MLP neurons of a small language model. Each row is named by its layer, matrix (up: input weights) and neuron, and shows model dimensions 0-127. Each number is 128 + 32 x the weight over its row's rms, rounded and kept within 0 to 255.
A block is one neuron, or neurons of one layer that tend to fire together. After each block is what it responds to, as a language model described it from the Wikipedia text at the highest values.

L6.up249 [105 175 127 125 117 114 148 171 108 118 125 163 104 108 110 143 178 171 126 143 122  85 127  94  72 157 116  82 131 180  85 150 158 149 196 161 169 128 202 175  86 135 127 166 136 156 113 102  95 150 151 203 102 113  96 168 126 118 166 107 172  92 119 173 111 100 135  88 163 127 139 169 181 110 138  80 136 133  85 132  67  91  86 114 152 147 143 137  86 133 149 155 194 120 102 126 129 142 160  89  84 102 158 124 139 130 118 143 127  82 117 128  86 158 123 168  44 116  91 137 152 130 100 163 117  69 114 103]
L6.up432 [128  80 154 102 101 156 138 173 123 165 125 185 147 107 118  84 114  91 192 131  35  77 106 134  85 125 160 101  83  90 122  82  96 110 102 123 113 107 201 155  86 172  84 110 127 124 108  74 122  92 121 132  94 169 165 100  90  80 162 132 135 131 122 168  74 154 124 129  93 135 125 165 199  96 137 107 148 156 135 185 172 168 128 116  89 187 102  67 102 151 106 167 191  91 120 125  69 137 127  97 134 140 121 128 115 118 189 115  73 132 136 122 181 168  89 131 150 111 107  71 193 100  94 160 108 135 139  80]
L6.up444 [ 82 130 150 113 147 121 107 130 140 187 111 112 107 126 131 122 147  60 176 143 157 141 119 134 153 104 115 119 100 127 122  85  94 111 161 100 129 122 141  79 180 105 183 122 107 128 143 142 171 144  95  89 180 177 128 132  84  93 183 149 152 137 144 186 127 145 119 100 133 138  76 179 170  91 145  96 142 143 172 163 111  68 155 122  56 120 150 102  74 112  99 102 113 142 115  67 108  95 141  83 166 111 145  61 122 175 162 156  96 148 199 137 132 109 158 183  71  97 100  56 143 132  87 127  92 135 108 111]
L6.up583 [104 156 188  87 158 158 164 112 103 111 136 100 124 109 133  95 149 101 195 126 147  91 149 128 116  84 109 152 101 143 123 145 123 103 105  72  98  27 126 102 149 173 116 136 172  93 102 130 147 109 134 126 126 117 113 180 115 102 119 185 102 139 118 142 173 131 132 145 138 107 110 140 114 129 107  44  55 188 111 100 124 141  81 130 141 138 143 159 124 128 147 160 147 122  65 154 122 104 156 166 142 144 132  97 111 126 178 161 110 123 115 109  94 156 124 205 108 107  80 133 149 110 132 149 139 106 111  60]
L6.up638 [147 108  95 107 144 168 153 139 115 118  81  95  47  46 157 174 143  97 144 166  40 106 109 119 100 110 103  43 140 149  92 129 115 185  95  68 150 113 150 126 138 145 122  73 126 166 119 135 173  55  96 154  90 142 144 142 129  82 167 111 129 129 157 135 149 128 139 101 133 112 201 170 134 106 150  46  66 103  86 123 120 114 150 103 113 176 113  68 112 120 118 117 190 139  85  89 136  75 146 113 180 150 154  78 140 106 121 131 111 114 122 104 143 123 116 111  72 158 136 120 126 110 128 177 160 186 100 126]
L6.up704 [100 129 113  98 154  71 151 188 111 114  85 117 161  86 119  92 107 120 126 107 151  83  62 130 150  77 139 157 129 126 107  49 114 145 138 164 132 124 132  94  76  71 115 162 184 132 125 145 135  85 105 122 120 209 126  93 130 195 165 197 219  99  83 108 121 148 141 110 124  77 104 119 135 191 156 125 138  85 104 145 168  92 108 123 147 120 153  72  61 153 162 126 111 137 123  86 100 140 107 102 150 114 223 128 136 100 145 123  89 163 104 136  78 186 116 130 166 149 139  96 138 116  91 130 163 137 135 114]
L6.up719 [108 101 148  88 102 104 165 171  71 160 129 153 160 137 160 137 128 152 129  99 142 100 103 188 186 114  96 116 120 126 185 142 151 175 159 155 131 116 107 148 157 189 106 137 106  24 145  94 123 180 157 125 145 109  34 153  44 119 112  98 111 123 133 150 176 128 144 111 103 162 162 119 100 124 175 119 146 159 111 173 123 109 134 137 112  84 127 182 137  97 118 110 104 151 118 116 122 117 123 163 181 129 111 108 113 159 123 184 122 105 165  75 160 194  85 119  96 113  77 143  66  92 128 179 121 149 150 105]
L6.up890 [151 192  90 116 148 139 109 109 117  30  91 110 137 169 149 116  84 145 164 133 137  91  52 176 146 195  95 192  97 134 110  84 137 160 167 117 136  74 135 101 129 155 159 112 148 115 126  52 167 145 131 144 104  79 156 196  87 128 124 139 144 119 106 141 138 111 102 142 213 165 152 173 104 170 106 149 105 122 162 128  99  99  78 171 110 167  95 148 106 119 102 118 152 130 173 176 164 148 170 102 153 110 119  17  97 159 128 116 135  92  87  53 141  95  89 143 120 138  81 127 109 155 104 106 125 152 103  99]
Responds to: Mid-word "m" and split starts. Fires on a token that begins a word the tokenizer splits. Mostly "m" inside words (Trans-m-ission, Den-m-ark, S-m-ith), plus surname initials after first names (Michele K-notz) and first date digits (March 2-8).

L6.up83 [129 103 162 172  99 132 122 127 107  95  94 112 100 112  97 102 116 116  71 128 147 161 123 122 116 101 172 120 141 117 102 144 118 112 140 206  91  88 177 145 139  93 118 150 137 140 182 153 140 139 150 135 194 120 145 165  85 127 134 139 183 159 110 127 163 115 170  87 186 135 158 127  78 164 104  89 140 162 140 136 165 100 160 140  89  86 129  85 107 207 172 148  68 124 158  95 108 124 130 108 110 129  53 125 130 138 146 142  68 112 127 117 157 155 107 162 102  98  98 145 150 102 170 142 102 139 139 107]
L6.up113 [ 85 116 107 159 182 126 152 155  71  72 108 123 104 129 136 203 162 137 125 109  84 107 164 100  96 205 151 149 160 132  91 140  87 116 184 173 153 101 145 115  99  90 107 119 110 164 122 140 182 124 108 133 152 143 174 158  87 118  96 133 121 124 110  69 114 133 151 134 125 170 152 102 145 118 108 118  82  71 107 116 105 120 139  93  92 148 133 189 122 113 123 147 166 146 133 125  76  99 151 125 154 143 121 129 158  92 161 141 126  99 138  98 116 119 180 141 116 111  93  96 132 186 125  90 111 110 127 122]
L6.up333 [162 143 195  99 148 108 165 106 142 166  74 136 184 139 148 136 135  77 115 152 138 146 148 124 135 132 138 129 137 112 144  67 120 159  77 101 170  95  71 150 129  96 157 164 145 128 103  74 195  98 150 160 134 127 138 120 129 136 147 113 162 143 110 121 135 136 104 153 151 131 146 118 116 148 168 143 126 123 102  64 151 139 193 122 132 140 160 145 114  95 139 162 105 137 114 155 130 105  57 132 132 117 108  98 139  98 139 150 115 158 166 106 110 162  91  98 125 144 145 202 126  64 122  65 176 116 142 152]
L6.up336 [156 123 148  60 132 112 181  67 137  98 114 150 177  78 176 122 126 132 113 189 157 161 125 186 124 217 147 131 150 198 102  70 122 123 172  97  99 141  89 127 147  62 172 112 128 118 118 132 131 161  74 103 115 166 116 118  64 169 136 125 163 154 167  73 117 188 101 127 154  98 136  37  90 143 158 119 120  84  93 146 128 119 170 113 119  92 128 135  95 129 106 176 170 147 133 160 124 102  77 118  62 106 144 123 123 169  89 108 105 155 149 115 179 182 162  71 123 140  95 138 118 173 172 122 133 131  95  82]
L6.up389 [113  96 119 130 137 162 181 119 126 115 171 140 157 115  64 116 157 187 128  93 117 140 106  65 122 129 118  87  54 152  92 135 122 108  75 169 111 144 145  70 155  70 138 150 128 161 167 113 150 151 136 162 163 124 165 143 172  81 133 174 116 170 132  54 116 149 131 128 135 123 161 110 164 143 142 207 148 130 163 130  90  86 136 139 131 102  88  99 122 137 130 193 137 118  76 157  82 123 168 130 104 130  75  94 124  76 113 123  88  66 154  85 184 105 107 124 124 134  93 152 157  97 132 122  65 112 139 171]
L6.up530 [ 99 139 128 132 174 175 139 147 113  87  60 147 129  72 160  69 171 165 136 115  86  90 166 108 125 118 202 141  99 157 111 115 189  87  91 117 127 140  95 183 174 196 148 123 178 116 149 162 186  59 111 170 121 103 167  73 101 181 165 127  27 172 157 110 120 100  71 106 110 124 161 119 119 115 143 117  95 158  97  75 110 137  98 116 108  99 113 117 124 138  72 137 180 129 121 177 134 160  80 143 108 125 165 136 122 134 126 136 143 119 136 166 147 137  95 117 193  85 105 186 144 102 126 168 115 142 116 172]
L6.up531 [120  99 121 209 195 132 143 123 162 167 147  96 106 159 111  63 101 144  70 158 134 149 169 128 127 135  92 138 140 132 185 112 131 139 120 201  60 156 103 123 133  76 102 107 133 128  99 138 161 116 140 141  90 174 109 125 112 141 126 147  61 145 102 122 128 118  98 108 144  98 200 100 158 150 156  89 149 116 157  88 161  91 121  89 121  81 163 117 132 118 122 192 145 147 147 118 119  92  76 120 108 116  88 124 122 121 101 166 161 174 193 117 222 127 167 159 144  51  94 188 115  67 132 114 192 185  92 212]
L6.up784 [134 127 108  69 106 169 119 133 157 105 149 104 166 111  96 146 180  75 132 156 162 132 130 120 117  81 107 143 139 107 110 131 110 134 202 156 177 194 125 120 102 112 130  95  94  99 154 109 122 158 134 139 139 119 122 123 128 123 135  93  98 115 140 156 119 169 115 120  74 164 151 110  55 153 110 217 121  55  63 186 130 154 127 165 139  68 142  74 119 157  28 120 135 178  84 214 138 137 109 121 131 154 164 122  71 102 107 126 144 145 179 145 108 120 148  79 104 160  96 122 130  59 168 152 133  97 182 149]
Responds to: Sentence-initial "In". Mostly "In" opening a new sentence or paragraph, usually before a date or phrase (In March 2008, In addition), plus mid-word pieces like or, am (Furtherm-or-e, n-am-ed).

L3.up17 [101 156 135 130 102 139 148 181 132  96 117 130  80 209 116 117 151 196 150 123 160 173  78 142  82 149 157 160 115 123 172 130 143 150 145 161 155 105 147 149 101 135 125 133 152 177  78  92  95 131 115 106  87 107 126 122 100 160 130  76 121 100 146 119 187 115 117 106 128 123 115 114 105 129 153 139 140 117 127 129 118  90 166 129 156 123 100 177  88 132  53 123 131 160  86  70 142 122 163 169 143 125 143 119 152 153  53 124  37 134 165 176 157 178 146 141 118 126 117 159 117 117  95 146 130 125 144 189]
L3.up30 [120 110 163 142 142 148 139 137 127 173 164  93  67 139 113 122 139  97  68 135 169  94 105 146  97 184  87 160 147 188 168 101 184 102 197 148 128 142 139 144 173 122 112 105 103  85 110 185  80 163 136 116  91  92 119 147 110 164  66 144  87 152 153 118 117 151 113 173 156 141  98 132 157 139 148 141 137  71 147  89 186 111 123 169 126  41 115 140 112  95 121 117 128 150  99 183 164 106 100 109 129 112 149  79 167 127  66 160 137 147 125 129 102 101 124 155  92 119 139 122 171  79  85  93  90 164 118 147]
Responds to: Mid-word fragments, "m" in Denmark. Word-internal pieces in the middle of oddly split words, strongest on the "m" in Denmark, also per-m-ission, p-o-em, D-el-aware.

L8.up246 [108 143 115 120 134 134 126 123 185 129  98 135  94 100  87 158  70  64  71  89  97 144 111 170 122  99 117 148  93 157 157 112 128 102 125 119 160 150 135 140 115 158 139 160 154 151 175 142  96 158  95  87 133 151 108 146  89 184 150 153 106 151 125 186 102  90 155 135 100 144 102 126 114 152 109 120 100  85  89 119  90 113 112 131 119 142 166 115 120 203 125 141 129  93  91 127 134 145 167 115 133 196 192  82  84  77 109  97 168 110 154 126 177  82 125 165  90 100  88  72 128 137 156 127 118 135 179  83]
L8.up404 [126 119 150 136 138 160 155 142 138  88 158 137 152 139 210 122 126 108 130  77 105 151  94 157 187 187 131 137 131 166 163  82 140 121 120 151 136 127 194 129 130  89 140  82 114 154 124 186 105 170  71 148 132 132 133  86 216 143  92 149 117  83 100 124 147  91  84  93 153 160 130 118 171  68 105  77 138 155 103 186  93 134  74  78  97 119 104 103 170 176 131 153 128  93 101  90  68 166  89 106 117 123  98 145  85 112  87 128 139 153 181 179 149  96 168 176 136 138 154 162 127 139 158 133 103 109 102  90]
L8.up415 [103 105 146 147 122  68 138 142 169 129  99 121  56 109 133 140 117 119 123 129 111  90 167  70 134 102  89 131 105 148 174 104 107  88 163 124 170 142 125 175 115 119 137 147 103  87 120 130  81  95 164 150 138 121 123 142 153 168 144 138 141 198 157 119 106 134  80 145  99 122  93 144  97 148 134  72 143  89 102 139 141 152 112 165 115 144 130  88 127 204 148  97 128 106 166 127  55 146 130 114 182 171  79 132  92 128  90 105 128 154 121 185 208 182 105 211 109 137 159 105 163  68  89 108 132 142 144  80]
L8.up747 [ 97 148  84 129 159 110 162 148 171 112 136 161 149 132 144  96  69  90 164 157 103 114  81 124 117 120  83 139  97 162 119 111 136 131 137  79 167 164  91 139 149  59 136 218 175  98  54  90 136 145 137 138 215  63 157 105 175 128 123 160 154 128 161 139  89 137  99  81 133 153 190 118 139 147 159 133 127 116 150 121 161 110 121 138 132  91  96 143 138 182  78 161  41  59 127 118 121 159 134 104 125 161 187  93 126 108 118  79 144 106  97 115 133 108 151 138 123 204 143  78 151 140 137 150 148 134 176  77]
Responds to: Mid-word name pieces. Single consonant or short word pieces inside foreign proper names, mostly South/Central Asian and Arabic/Persian, such as Ish-ido, Shah-z-adi, Gov-h-ar, Ut-tarakhand.

L8.up147 [139 120  80  57 131 131  91 152 176 103 100 152  77 144 153 175  36 133  57 143 167 153 137 156 112 145 125 134 104 145 130 153 146 133 136 128 124 116 124 142 156 100  81 154 135 108 119 183 166 169  98 109  54 106 102 110  93 105 182 160  84 111 130 162 126 158 123 151  95 132 136 152 138 140 167 113 133 141  78 114 126 127 100 144 124 119  32 136  99  95 147 116 153  75 113 108 149  98 154 176 145 119 118  82 113 107 131 175 138 122 198 125 126 122 125  99 133 129 141 126 194  31 154  69 125 142 104  68]
L8.up160 [129 104 156 151  99  72  78 123 151 154 121 146 157 126 142 137 112 119 137 146 124 182 186 126  67 174 121  51 127  75  87 151 140  96 154 162 140 119 117 167 207 154 191 110 136 102 111 118 132 157  31  88 121 183  51  97 136 115 172 210  69 137 114 176 150 140  91  89 109 142 133 147 201 135  96  80 143 104 121  89 138 116 125 114 107 150 120  97  73 103 159 130 129 164 126 117 125  94 135 123 161 104 150 109 106 136 129 102 114 134 157 121  99 136 152 195 104 122 145  47 143 110  87 117 145 139 126 147]
L8.up497 [118  99 113 120 109 164 145 104 111  94 134 167 141 195 155 143 126 130 122  95 225 167 104 125 118 143 107  88 118 100 109  72 187 141 128 144 118  62 149 110 162  98 173  84 161 174 140 145 145 161  84 112 138 142  47 154 145  97 122 127 135 143 151 171 140 145  82 115 110  90  62 125 130 153 156 120  98  93  94 111 132 131 132 195  90 137 125 146 183 149 121 106 143 127 103  75  87 145 121 152 159 114 124 164  99 174  84 142 124 123 133 144  73 150 130 169 155 123 110 111 131  91 120  25 126 118 112 165]
L8.up851 [132 163 153  85 138 124 155 141 107 151 121 204 119 120 156 161  79  63 142 134 131 184 126 175  88 120 119 123 129 105  86 117 170 146 134 137 126 102 163  91 124 177  84 118 162 116 112 116 146 176   6 107  96 139 101 134 126 103 101  90  81  82  85 164  79 124 129  58  95 135 121 176 132 163 112 147 132 132 181 126 134 102 123 108 110 134 170  81 134 100 119  54 110 118 142 143  61 120  93 127 133 141 128 116 101 153 142 150 153 164 165 172 132 161  90 143 129  94  78  83 142 135 136 109 134 169  63 131]
Responds to: First-name word pieces. Pieces inside a person's first name, usually its opening letter or a middle chunk, as in J(oaquin), Margar(et), How(ard), esp. in tables and lists.

L3.up779 [152 143  91  96 144  93 178 124 155 148 174 146  82 164  60 141 154 144 112 170 133  67  53 157 111 109 153 102 125 159 110 148 103 146 161 156 178 108 130  96 103  60  82  86  99 110 144  96 129 109  63 150 145 125 171 113 150 121 120 148 111 138 148 155 119 127 134 108 113 205 109 124 135 162 169 167 146  41 121 110 181 125 140 163 138 160 191 130 144  97 110 141 147 148  88 140 118  96 139  83 119 111 119 160  45 107 148  77 117 159 102 112 120 162 177  72 145 152  92 124  97 123 184  94 107 139 187 153]
L3.up811 [ 95 138  44 145 128  69 152 169 187 172 122 112 128 146 102 134 117 146 121 100 110 142 152  68 159 114 104 143 113 106 149 183  99 181 125 151 121 103 193 145 161  72 122 144  87 151 170  37 161 194  94 143 114 166 174 122 121 110 158 159 103  95 153 156 146 148  65 112 118 124 150  98 132 150 135 157 142 142 137 157  83 113 119 108 129 154  85 105  65 119 102 171 128 108 139 103 105 154 168  93 121 139 173  96 101 120 122  71 139 159 187 107 178 121 129 131 109 152  93 120 175 112 120 154 135 183 115 129]
Responds to: Word-internal fragment pieces. Short subword pieces that continue or begin a word split into fragments, often "t" after a hyphen or prefix, as in one-time, re-tubed, in-troduced.

L8.up76 [127 164  73 155 152 113 126 119 131 116 111 175 174 110 116 147 147 118 116 153 152 141  56 148 129  96  53 100 125  99 120 148  79 140 138 119  78 155 175 119 144  74 100 116 108 137 102 146  89 130 150 196 109 162 120 158  84 171 104 140 126  83 108 154 134 126  97 100 131 150 107 105  55 139  73 171 172 116 135 136 122  99 124  87  74 132 111  74  75  99 151 110 101 122 106 131 156 100 159 147 139 146 138 138 127 147 110  91 138 103 126 179 157 129  92  70  96 165 157 155 204  79 136 136 123 118 162 146]
L8.up710 [147 119  76 119 134  89 143 146  91 116 132 115 186 147 120 106 129 100 139  74  91 138 106 189 134 139 135 131 171 135 131 108 147 122 142 189 151 165  31 169 115 122 132 119 146 161 143 138 108 160 122 161 112 158 142 122  80 141 120 163 108 108 165 138 157  80 132 151 115 159 142 125  77 149 126  87 143 126 166 163 175 108  86 144  91  77  97 114  99 149 105 111 136 127  94 187 106 127 163 122 185 154 108 133 154 113 123 107 176 120 120 116 153 139  73 130  83 132 108 192 185  64 141 160 144  87 111 133]
L8.up880 [143 180  33 129 193 110 124 125 130  80 141 166 116  92 138 110 157 131 110 125  84 126 116 163 122 143 124 109  80  80 101 122 103 111  58  81 154 105 121 101 115 165 162  89 186 122 112 130 165 109 143 170 132 164 179  91  76 111 147 136 125 105 140  83 114  85 108 182 156 150 116  83 154 117 158 131 140 159 125 112 158 136 131 195 134 182 114 148 107 127  97 113  95  89 107 163 147 130  88 111 157  80 135 166 147 129 137  69 110 153 161 145 154 143 109 162 118 133 161 158 110  87  98 132 164 111 113 101]
L8.up905 [143 141 151 102 120 127 133 138 122 110 120 159 175  85 107 109 183 164 159 119 128 108 133 142 111 106 114 111 184 193 147 167 141 113 186 123 180 133 220 116 131 119 136 110 138 116 165 130 109  97 145 187 123 150 155 106  73 120  50 163 176 117 110 133 177 118 119  99 138  79 116  97 146 131 187 125 162 142 106 113  94 146 147 119  73  88 140 136 144 171  93 134  96 114 105 195  90 133 102 129 143 141 155 136 135 129 104  84  92  90  62 144 186 147 127 142 128 168 131 135 116  80 139 130 162 124 167 171]
Responds to: Sentence-initial temporal prepositions. Prepositions or subordinators opening a sentence or clause, mostly "In" before a year or month, also Despite, After, With, When, until.

L3.up254 [107  80 107 105 116  84 186  89 162 189 150  97 142 146 135 142 167 105 141 167 171  88 137 157 143 105  81 114 123 150  73  89  89 136 143 138 107 120 151  79 192 101 133 131 128 177  57 126 195 118 157 133  75 159 108 143  54 110  99 121 133  98 148 109 128 130 132 115 124 113 142 156 104 159 144 109 107 149 130 145 191 175 159  69 171  77 123 125  88 146  97 100 138 189 179 178 104 172  59 140 144  55 132 102  81 166  88 118 128 127  85 123 112 146 108 139 145  74 121 131 137 116 156  95 157  92  64 114]
L3.up965 [148 108 120 132 120 141 171  75  99 157 154  94 125  91 160 177 203 143 127 118 166 123  82 199 191  50 103 130 170 112 163 105 141  49 146 196 158 105 148 139 154 116 112 140 104 156 109 203 144 105 136 194 169 161 166 119 202 129 152 145 143 155 191 120 113 158 122 118 145 182 147 104 121 185 151  94  84 122 140 156 174  94 138 113  88  91 109 101 104 130  94  45 130 155 122 166 116 127 181 112 198 115 130 124  96  82 133 186 142 122 107  92 122 104 161 139 137 123 132 163 143 109 144 113 111 162 134  89]
Responds to: In and word-start pieces. The word or piece "in"/"In" (in Darab, In the meantime, In·frastructure, re·in·forces), plus "of" and other early word fragments, often in lists or infoboxes.

L6.up78 [ 64  63 120 173 182 100 176 140 129  95 133  90  85 104 134 117 177 145 103 184  96 173  85 149 144  63 140 106 134 107 135 104 211 131 107 148 103  98 137  83 143 148 188  83 124 110 158 136 140 156 104 152 139 109  98 163 137  80 133 165 133 109 102 151 127 152 136  95  75 190 127 116 136 140 129 131 130  90 156 105 133 171 152 116 141 168 125 141 136  98 148 155  78 127 154 139 171 186 127 174  87 144 136 149 131 128 162 116 151 159  98 161  79 128 184 166 132 142 124 107  93 140 142  98 189 117  92 126]
L6.up87 [ 62 115 131 153 162  77 168 148  96 116 112 120 182 144  86 194 113 146 116 132  67 109 122 112  94  94 139 157  98 168 152 130  74 100 119 163 160 140 125 128 165 123 174 150 116  78 135  89 174 196 142 149 107 129  76 130 144 124 107 117 173  86 148 130 125 170 155 118  83 154 134 112 147  64 143 186 147 100 182 113  83  95  94  82 154 122 121 133 121 175 155 133 121 124  88 128 168 134 128 180 151 122 146 114 135 111  86 158 129 165 143 122 188 133 140 119 112 185 152  96 138  99 135  95  65  81  81 109]
L6.up130 [112 121 103 178  93 102 131 135 166 174 108 113 184 143 111  94 180 131 122 101 159  93 135 107 154 158  93 105 111 127 146 130 170 155 191 123 162 131 119 150  79  84 142 147 122 114 133  94 151 102  68 140 101 109 104 186 115 130 146 148 143 106 121 155 104 106  62 180 134 170 135 136 127 156 124 122 127  90 109 138 136 144 154 116 109 129 127 142  70 124  94 116  82 122 146 100 100 130 172 210 127 154 139  60 113 142 112 160 150 119 185  94 139 151 126 107 174 139 151 162 190 110 155 135  64 205 133 138]
L6.up164 [ 68 184 111 154 145 141 127  73 103 145 129 186 157 158 139  94  75  97 142 123 182 107  68 116 166  44 114 144 153 133  88  88 137 131 141  97 155 108 165  93 137 137 132 117 148 103 119  77 134  92  91 161 144 119 134 103 165  67 128 116 121 104 167 114  86 128 131 119 127  98 121  85 147 178 159  51  91 135 112 116 130 152  73  84 113 142 130 138 133 174 138 212 113 118  89 112 130  52 138 158 125 143 184 159  70 121 107 140  94 195  79 175 132 128 159 129 141 135  76 180 116 116 124 149 127 100 112 148]
L6.up268 [130  84 125 145 118 176 117 108 183 118 152 113 117 133 127 176 118 130 181 134 118 186 107 115 158 138 117  78  71  91 129 176 121 128 163  71 128 153 120 136 140 136 118 104 101 108  84 107 134 107  86 137  75  58 164 177  70  65 168  82  87 136 193 101  94 127  63 187 156  93  92 176 122 145 114 166 139 105  83 139 156 121 135 188 160 130 126 147 174 115  69 117 152 117 127 156 126 117 143 115 101 121 185 159 108 120 166 109 129 128 116 145  87 127 134 108 133 192 122 159 195  81  85 107 157 149 102 208]
L6.up519 [131 162 129 124 152  94 119  99 149 116 141 125 133 110 141 148 123 127 156 101 106  97 158 125  87  89 113 109 118  59 115  93 158 142  50 143 125 150 115 118 180  99 111  59 136  90  89 156 125  93  90 189 142 109  96 185 120 133 128 102 198 129 155 117  58 113 138 147 129 127 179  75 150 163 204  82 162  81 142 130 101 139 108 119 161 134 145 178 105 215  93 118 105 143 197 109  88 141 197  78  73 151 111  34  90 146 116 135 142 169 168 135  92 119 125  78 133 195 126 143 148 137  47 117 130 149 162 113]
L6.up1013 [126 131 103 109 135 167 103 154 144 119  96 126 103  85  96 121 171  63  79  92  85 107 183 105 170 118  90 176 106 154 173 138 144 122 178 154  87  87 155 118  93  89 158 141 126 107 165 100 171 127  96 186 141 116 112  80 131 115 143 152 117  97 161 156 107 183 127 134 149 164 216 121 143 132 119 163 151 128 130 111 155 120  65  79 158 181 167 159 129 131 169 210  98 184 106 160 152 202 151  87  88 102 129  78 143 188 134 113 176 124 141 115 120 130  54 112  80 164 114 136 111 164 132  70 162  55 117  91]
L6.up1017 [173 106  80 113  86  72 116 133 168 127 156 172 127  87 158 139 125  76 120 142 105 174 143 186 111 121  86  78 116 125  86 161  88 103 135 170 157 135  66 159 157 104 108 157 123 112 127 132 120 157 172 166 124 139 100 142  92 125  42 117 138 252 173 166 138  97 164 126 130 116 134 163 117 105 116 119 165 137  94 163 103 142  42 148 114 150 154  87  96  86 130 124 117  80 176 169  84 149 143 166 130 118 183  95 121  90 121 116 133 117  99 141 176  95 114 123 133 142 154 105 153 110 127 107 119 120 135 121]
Responds to: Mid-word fragment "t". Short word-piece tokens, mostly "t", that fall inside a word split into several pieces, as in un|t|il, Devian|t, al|t|itude, Pro|t|estants, often names.